config.yaml
n_layer: 14
n_kv_head: 16
norm: "layernorm"
norm_place: "pre"
qk_norm: false
tie_embeddings: true
init_std_qkv: 0.0156
init_std_o: 0.0
init_std_down: 0.0
optimizer: "muon_variant"
schedule: "wsd"
decay_shape: "sqrt"
train_tokens: 638300000
steps: 9740
dataset: "wikipedia_en"
MLP neurons of a small language model. Each row is named by its layer, matrix (up: input weights) and neuron, and shows model dimensions 112-303. Each number is 500 + 40 x the weight over its row's rms, rounded and kept within 0 to 999. Numbers have three digits each.
After each neuron's rows, "fires after" lists the tokens most often just before its 100 highest values on Wikipedia text that the model never trained on.

L6.up1314:493517519529511479550519441432571468548515533522548483488485477536491458476445530514481482507541526503461531456504515463482514493457538493425485435467502488559548520540484585482475554539546535570465492589477461509586466558477442443547496493492555562526504489526542506554412509550465502508489499577524519533516452569482527534526526481512555516476487510501546488477421411438450467532488502512551549499477503489565587525559493449530528511461542501561488552469491518530469536509507515544443519541492480457491437492492496531526453550530562427462489451516477520493498540535520532529
fires after: " |", "|"

L10.up1327:457553501513512435468552510484501510525512526459537445533485523522513570454490514531515475556500538479497535533483551528460449545546559508494504478483426436508544521533451524501473546475491475498515399544531467496498407547468433525506438487457452432511468504465529515485423540428512510476499470472489461562452592540505450479558508488558491496488487442451473494511506521483473473486467527554483492443531506512511495532559461568479493471485464508499403559527465483551502430539490605484478501552555449466503510498451506539468499460540441512462502556534452446487525544492532480613
fires after: "\n", " "

L10.up1709:503537537527469554534516433463504458531487596539538549483547569538516482533508502444468450497463486506495543471534520511412487510533534472461520493514510473462516470523538476455588448372452519468414455459495426457499493507488511459418487517619521564500457522411543451473397560430559469518510487504493472477455459495553592551503549498557526549519464480429516474565504530565530447497497535499524465466532434478468514529504484513468507461447490502461501479409480474458450479430501485471481473520534465519516490550519453538499498561455473478508477439535560487504500506543456494487
fires after: " the", " for", " a", " During", " during", " over"

L6.up725:463461511529532522379509507602491503553475545516468471526565556496492451531450504493567520502553565446413575509562546534516500506497491459502516511495431461491540481499501554587501535526547495494497489444471458494520488478496464522589482492544518483537437441490467477507459481510450440528535454502462509424477548520536500542473466468559496482558538494462509486478525491493411538434517438371500602474500492476527483512538506544470505447468457519464586528485533464505546547488510555526490444480525485487523574458466543549466493547486432528565508477521484405491400547536524484470
fires after: " |", " 3"

L10.up428:582518492513521507485479513475548476432485466497445494508512522423539591482446516510446516475491485510484492534501601534490434494541548489494474494499500546496492522459567496469521472518505575565519486438479403461504539545423539512537534572548547564479479479531573517534548537518517479501463478563559503528562485556528540499476427495511509488495529454466555501495488475549499488484517475465540520573562528449480486541470468480469499491494462533553456474488550474450441428614579547444477581597495549525514464486488427544505519501526531451502607462440438539588552500528499477458
fires after: "\n", " at", " At", "|"

L6.up800:468489525469528478517524526462485506444514510521509525469478470467495509574484419475436453538494470530550482510441511456411504506499522533485509460517510457548537486485465457537554493505516470473504488504563518449529577468481364486517516434435499490471528515487494521476493494470484489467504471522456544526499546508477517513541505431507492497448549501556485465532526498479509469513519610506438502485466533465507425479570482424516490494472536520535512457539491454535474487530508496529447537519488522436483618577517518465475522506529505478455488505481499513493508494528502561460
fires after: " |", " (born"

L6.up1018:561565562464500484564492534524508473489540435435484479488551477467499469481517432456501481451496516444487494476522527468485429466470560454512513464559593505475562494460481526478515509419566466514464540461519485494516462541541541446506531506542494519466483469459388472441532584494518487505532418490528499514531484448414494570531490510543443474506416566502478473495469406519530547519547517618507517533511517474555499535483497570473514552525468429529464533459488515498509496522526533496500465597423567516508543567532452496482539560478496490445507547468516443440575493512494537489
fires after: " the", " The", " his"

L6.up1145:551524567491496551459464513512532457466475481507513580488510413494475410489566536559464491518459544496477510511482489568505521501474457491489515506483455556538438467473401453586473460480523472546541500537434483449487583624507524486516522517570477477486471468520454442521476539483510519562524520567563474549445499470420475549522521448529554484511537508491531485491443456512480509471495498408564530531510446505455443495483545503463514478465446597475486512489499461495528527472503592522489438477517542552470618500462477503517509498537511448533491454502520504481458467503517474532
fires after: " 0;", " phot"

L6.up1124:479506542519542459509431488450573553549459484474467487536456506476482504494444545455552522485494466505469543518499479468515469511554466554517485504463417469514539422457488524451464460493495471578504416496493468591506498536465519454551489462560453482492511533519462551481552435570467536468509529518544524411426508470545515521470477518509501513432445497495467465450488514549523487502474547595460536477493544523448507509475513475485470528451544514541446525514452498516447462410382483557532489475541517523496483514499540480546520511530446593492537444515520490506518506539490451441
fires after: "\n"

L6.up1695:515445509554543526530531503493533463500541494499512522524530549539479563473488443525541501449481495515502518481517551349516488451501522514520515529433510493509502500511483485533489430494479418525500498567458430487491566489443441467477530501529489491501601506516418512479474464555484471527563455501470496541404493534506479538551572456588463538492539539434555507440510494494507451521536564564552488511416554535451513533497545529540419499542451493462524455527476547519530483540462550492559498528487506496460532559444555419467550517571474455513436498605512507459555543550518486595
fires after: " in", " In", "In"

L6.up1056:516479433436438515501495515512416542520543529450481494508513434486496541502526464549468444570537498482472544430540482471459443491522499497505527559487438512527522508552487512488540508511510564435436484505489505536460525475496435503493491467530522491544493376558510552462492485522510525495536464565490521472481496521494542535564502546506426497459549437463557529539501514478532525492450528525413512469454503530557466460548447516506449392531493438564465515494529516544409506573435499476484536498506545508530497551518521557547499540553477488475529504491521573560550502470476511501
fires after: " |"

L10.up433:461420473524519474436474541503468439537498488497466545520491486474499478522529504510490491488455522536485528484499519499434493485458430502558553524560521495516521471476541510499456564482529495468400489418492514582579422514530468461516478495497554542385463533628548463531487437486526459534507412531447496506498515576473433507451568509525456482440506498547554497480439508458536439488596538454491506514458511497431459458523476528511474418518580582464544501452436561556556487547487482501519523477522453520451505510549514539500520541561545467549538410564559413513490454517493503480
fires after: " |", "-", " Label:", " “", " at"

L10.up1410:497521432477451453497426520497455545487565540586464483477526532551493523489522496525524513554526482500560559505556421539411457530519490575474548468494415594573436504550533497462446518490447481528515518548464540493479596514512557434542471525534516524523493449570519547467472555535439520492506462510532499512464545502587564517524524546452500523555517494474497460470482473403497460496456536479503556552494512551458579537502490509479540505516449502498455485493515518517467499564503507454517459449542542515505469461517460468456548560579563469524517473530586515502499464479480523583
fires after: "\n", "|", " NHL"

L6.up1843:513501535521524417531535497531507499472502446542479462538502481474454495541407456439504478469548457457512502503467528548522502514443552520507577546481502542452485517525499583438449550436535430574502529515474542483513385548531493519525484505543477488432501501501572450457584520455515433562513529522475504485495492458505499554543517511566474487527444480529494507555433489537530573572431479489534525481592522544490522437506503523505523494485495470409492602495495463444483565522471564506483584527500494507480432510561515521504472483430480532489473491490477488510516444411514475435
fires after: " the", " The"

L10.up1350:585536482504474479512566446474512510532510587533514491455585467530508522482456481518499471428466538521490531514495471508471474535440545416547496517454595531474494476487571530468549473508504498427493540461520478494501461500446449416585427527514546456478457572540474494482486441433473499557577541498499482514488507485460536451466500571509450463473503492533520498495498472525414586482547480539501521532519480520463535584447479459518583513526457570446528495491481560472441495493550527487510489529439548457445473476428484539486555443498534504442426452481593525410509524553532483530
fires after: "\n", " 0;", " Win", " Germany"

L10.up645:572462509511497508556498579482543488558471465530579522512481530418516547516478502502550511523453531460568493520507481478478516536507529491478556513531527455479475547516507501543473507575511521493500509489507506482543546445506471437419453464560410511468507524580440518487502601549457476499483523523499422486484519529542462488475504501412496427534495481551566466490449412501514554475485480516504480551533578536470558378542427442443502578439460424516528503477439503509477512565515508532396545484495516535429516456466489462479488546484525532479473499525499547486503526466413490455
fires after: "|", "\n"

L10.up1407:498483479512521467478477570549470542520529452522549478471468541444518533527506442508490509510464531506521461543489577526508460514531454549493477527516489483507534452513397430458461486528483524520501455535547470545523505496525451490483503527496468516518463453431478525524583455532490581406498542585559527482484493534469513480543507473515497496489523528490461433487555462462534477530474527527502543471463491451432464536502488460469497495484479548548506549499571460543533487436501515458561413443503514552491471441523496455445506461529548449529514505519523522463468584538486505527
fires after: "\n", " He", " of", " It", " it"

L6.up795:546513490508556454468488521535524489533475502569528492496509490476493506496503463487517527553530463559570513461506449424463506458532501534516492528458477496525438422457491492541502422459530505474502435589539472509458482527442391553571506529527507557451530539523491464479522541483498536559473559516536526460420486544560453435443559579466545507490520465507456465525443498467489471511561487549493478558516493531504495529514498479561480467488466497417522353479505506511489460573550484476497507502544534452472521514568521496454542506471561428503501419537545489494548566562566572518
fires after: " |", " ("

L6.up1174:449516501510568505484513517464555407453496457492463435576455588441454523459538559543469421403508482525451543433465531548474468381448526504537485502533521523520601512494477493450556577521468476538509408515441473485442461481537500509518469482535501527544458429491542551517495545462441490473470477515490519462598509558497526570462506511517445519462461452533503450475456466407512499516495471502526532531501517505525457469434585522535560537469524507488482491510530495483526435515560532547514492498436472500459516511566522528511508480553514513482487484541518530539403436425574488512
fires after: "\n", " Railroad", " '", " [", " (\""

L6.up1456:426477488546556526399498419468576503526495491555595442527488512495544556553516493504581546469519440523469500510476490468397411509511601503606561568456530475544528499515483570391532485537484476470491470483534459514472517479521510540516506455551473470438518477475563451512522516518494499495447485518524549531497463421531504504431482515430474537455505486483477508499470441514434401465487482507351520532499581494554454454495464449526521491489523539559511453518539441488480530522493509476482493546548489557439494486462554533438534513473506502479415489521418428538456508502459527455
fires after: "\n", ":", ".", ".\""

L10.up1258:410578488509556552534492499527490512474540509505433557526523529501491471483480455535489478537454493484463493521470439514522555449435481496461479543593501539490590477504633483539420440481531479563449469499476460446539522462527523596526519461581496484455451487516577537438482515550500396516462467546518501495491501512503486537494441464490497562478494506437457531504532555511439453563531444467509573506462473518507542516514484428519508531462575485527500530626471486488525495527522546554449482539482543567519441497533497500475529514536468459476527515551544461522424516542417502555
fires after: " the", " The"

L10.up517:566474510550502527516518539537460508543568503547481446479513581480536501391475462458561447507454495564538535493443506492544512497421458434504520481473547525463500548557435530463506456475441568518443587535499550541468495491509514464504524432551503541518485512456530461481522477518486511553491561519598510449412559413499500432576547508504434500509543531502510425507525540427615512470511485459613571517453430548483596470432497420538434451541477543457503522448478459448511483480472477487470492504545447574593468447536513528504468435486436579469540441639525488489476458555518517558
fires after: " the", " his", "'s", " their"

L10.up520:489496507488579486542623489519457565495454503530429530553509492558508481478501427578557475423553494507522529577521479483577575428495451520478552500499532467462531535418455579517582514508536417527516569509562476429529443495521469498563544461542455549563506484479533528462483487562431553577532552562516511549552466487576485408538502483498443464441453470515493510419445473473455511512517495449573502447527523464559479481537478463478498575495494457436441496518469493455515486474481547524504493484455522540532480482478519456462467418498484519548528453473509503534439474472505459463
fires after: "\n", "|", " |", " Title", " Party"

L10.up113:486460529438519490505442503462463432487501458470544494469449465492528507501584501562542480508440457483475497509509469534469567538528564474509462497503463528542534518484529469505511468485500498521473462472512519526557469401487527431507462473484468544482458549448476457513490469538377497555508432470492537498535544443445517492495528445454454495536523534479476514560486560409464498545496489522517604585520508511457533491554463535467506481442473505509542592485465461534487496495471532515500545526478534504387574629459501485495517492529552500483575475473496448449440428534553446480
fires after: "\n", " |", " of"

L6.up359:512516541463513484557533566510477565481438426501425466482544508538530501464522385532494476544470491511471464430536396414524549509543548509570534469501537494516523534531517510582497531402489499524494471519528496489475485538506483529514471545502526542466477455498518580519461503557540494449493492467394557451497542505508521480491551465488451445535462478502472475444474453484493495538503488538485498508480513465536545455496543498590479479473562500483476534571501479419411488470530586510490441489513506539565504426570466436453559461518495577485513471475553472469484479507462549553
fires after: " the", " Pos", " same", " |", " Team"

L10.up824:556522524492508476570507493438535467534493479495545523444480546382552506503444545531466489499430548527521523478442447571498514421476521470522401585519456515582528502527492463377553554418443478535487470569485568460497478505412516477437501496433511466520436548471537569507537440430428500503585451528548493487518504545561502462487520468514471527496478467472487471483524494455485503519468486490589477493463537587559497495468502441435484533522533553536547442510466515499452468530599511517525531485500481447483476442521476495495487516468521438504489440549558497524514495522473515482
fires after: "\n"

L6.up912:576556527511484451556500520471477472479550467471506475561483438512514527469439443509440524453495481537491463531490436464541533418534393512503564485519477458525445496538449465516530592477520532538465569615457478467541505511518515569472532461481492459424514531504572593562467485560476509488466516542522465481573459534461479475489489513445422518484542561496472500484431490483475548484505511498406530442440506550497448465446529496531450434551471504490507515537466464486501479516456426517452485570542491462522455445555536528519510561437538552431463502530443526516486489510518534512
fires after: " the", " was", "\n", " a"

L10.up426:477544512465425525442445525485486481544481425527436517421525498556552507488461467558524516457462530530472506574505454469405525526467483509577569455457556473493511473486541573446506498497492574530472506513490534541549486437463506455416501472554528494507518478475537547554531514530521538457484483551520529410500487580441575457528473534507484511471481504443482492550576474457507442481476508523499531522493502470502451537485503529477500476462537500443459476482497478512510493532514543454458461484481493585430484535527598538547543534446530513514481593549543536442546470495487499522
fires after: " the", " of", " The"

L6.up1637:530512452561477479506542544553446541552514494461564491493536467504551472534447538485514537507571465441543449434440511462528519427500452476443513440533472522490478559428503562491513523561450512479529442503561486491489504513510503504488509496491463515425527481497586457508424435486455465439495562534502526411489523456476567496490487544521480590492517521514567465481505523436520480564471499526506544493441515519545523467472519439443501395469530558480520559579457524481549545479528500509470550524593450523535468449554464547523498436533496564495510490458503487494499596540487456535
fires after: " |", " with"

L10.up1824:556501527469475529461485452540528500479491521491554414520506496485505483530380472516534546486510428496532537487517438567510573557520579576486472570484480498551487537475443464560468558538451441599459519412473516484541486463552439505511510462555482490557472535533479508464470440497458508505435532491478489393524458472548566489520491495517470522490526492521486463516505508571482521515486494570430447538489492539536508476526474457477529605473439542525478579465514546503443472483462457467554501487473475451460548479457498561500482519526489425582500472546483451498366562507455510578
fires after: " |", "\n", ".", "s."

L10.up1717:431443529416494503576506497467480539499520496542448483464568470458466501469553470507459508533511539502564551524540448558494489486474453492570502512438521478539524514460503595418558483466468453433541464459513461493535566505461496459489472559510498437520483568496440504482512561527521467470456536463529512489518518538448530497525465451523550506486523447447458528525504554505524468508539479478534453544438459551476530501489505539551483486523485496517430410533524542487500459513498517458496501548547512499497508534539449542534426543512484449489512488492531536491558511515531572488
fires after: " on", " On", "On"

L6.up825:537483501470536541510546500570491536496440579443546537530528535499494549481471468490504529535486488557531486558426499439449464489467571492509538504550515460514530470497548510506485531517475506493525442463597492494465568533461487532543474444541564577521503496424554488498453500486421540540510440538613547482443449520587503523555437424555455477549496481523444472474491459504472511555497576514570445469487502471499474498504541564487520479497493537487512527525490502523480491556495504522493443541526490563538459517535509504480498466476512493526483511561437480523464520571536561475
fires after: "\n", "|", " such"

L10.up826:492514530428537455521499466531483533478430556516479529527555485565467477546502417529458505509534471508552492502445503502481480508497517528516475551513484512505491598478488467458470597583473574462498488530546478465578578416522485462491500499515509531475532467472490489488477557479586533480446509517550509432486524483499524482463472502539466498538428479559448545567517432472549525465573390506516463473523577496577527492520473425533514515495494479530454432483535538475578463512483433477553535500558436486471493466395560530463384561526510513479503530502507487508547470571557503526
fires after: " on", " |", "On", " Released:", " On"

L6.up1195:451495529503459559572507459593488513537503489461445395553537477515520540541480547519543556459499507492477452415504488513418439477490557429455531453484516477552474493486444523512531399440539546558476473501497479535479527444426481442511518516491498460499451530559521459479470486465480517524528481485521534474482554529441483508560564482547550450491389518503533532555486509537506475539482479520479459504428518569463480550489501477513573529503490467495520516522476514548514540463504494469499566472530468564471500494452523577468509467455514579500537527487561440517501517535498512600
fires after: " the", "|", " his"

L6.up1900:518567558482524522471426550571493523502454481540498531507534495473493506466570410521447458474483468474412432495449482477479482451531513486485476515525479524492520576489473510485521407434530504539507478497456521471469464526537536522494497525498441517521496510531481499492459505501523434530510508466505504476488438534579528554526617527552506516495582532484508468563444508424535508539452497527517465529501526543513441488532495551513529508552503413468531521504468536517426437510468497501487464550484432493489514415543531491557521451431559458549519512491480474454559528529530531430
fires after: " the", " The", "The"

L6.up1679:540514519472580486516555506453499387497480495497461435610532554470488527434451415522530502506526452536489546468458468520450482513498502453456494512476468487462497537496511554478502600416450483513506393489497450539539484556531533504605514439502508524581509487443485521477504531468443504498486481433525499519564449451528448528523502455566501543555477551462499541455510445425472504545532531458512518479518510462470478567512524485508565493504514515443560516497483464528587451479550472500565539505465511479393428531513544517490454523505513466496435508437498500518468490584498497491
fires after: "\n", " [", "—", " un"

L10.up1222:465479463474563474521445493488487475486523418513485438474476517472497530474613526561516496518526508491467414457526492440550508458489533537515523454486533487455465616474476571517570504470442505487517414490516562457544510512492582470481448481488502484409426518514476527482514462575529526472521487414548509454446442496538464506474465520494524480533490519564492535545547530504471455499510463497533509499525494479491521453437415474534512580492477547499506403516497555574433526408453557504451549506457507535500514451457500459516571590576424450488493470495536442511485488537463519426
fires after: " the", " (2", "mathbf{"

L10.up107:542587481485440517544447458492559515533446524488513520478454472478491519520471507527439483495486550540541455552456541537491433548489531531479513515480521506517489497460504447498500448436545521519498449485528510522506488485524441457499500533529427484444478498529456475493446412464499473438485494523505544424555449435537548440529541498470494504474480567533491538479476492464475474527560510522470510541532444541479642534510533471460520455467496513469454505494493458441507491574488449515490459525507556518519498530455496570449553587448597526534484467491575507465476503500471493527
fires after: "\n", " 0;", " |", "|", " Winner"

L6.up350:511582539550572468461509499521504516575606496535513466512458519465530507538424509453532461452506435540509429519540532503444521450508477498493549495493504490472520522438400585473512478491526539433544480577555499462428520564580544444500497466519525481491568489544519608507505539506463508525475520511477547517471498474561541526482444457499539539496529500529540462528513476544560525458482556573497567460518613419561524525494505557479450510467528520531532529447557454449544528430518469522539468484441563463598468535550557513524512522428492540522607479537542543540475500580573424557
fires after: " |", ";", " but", " and", "),", ");"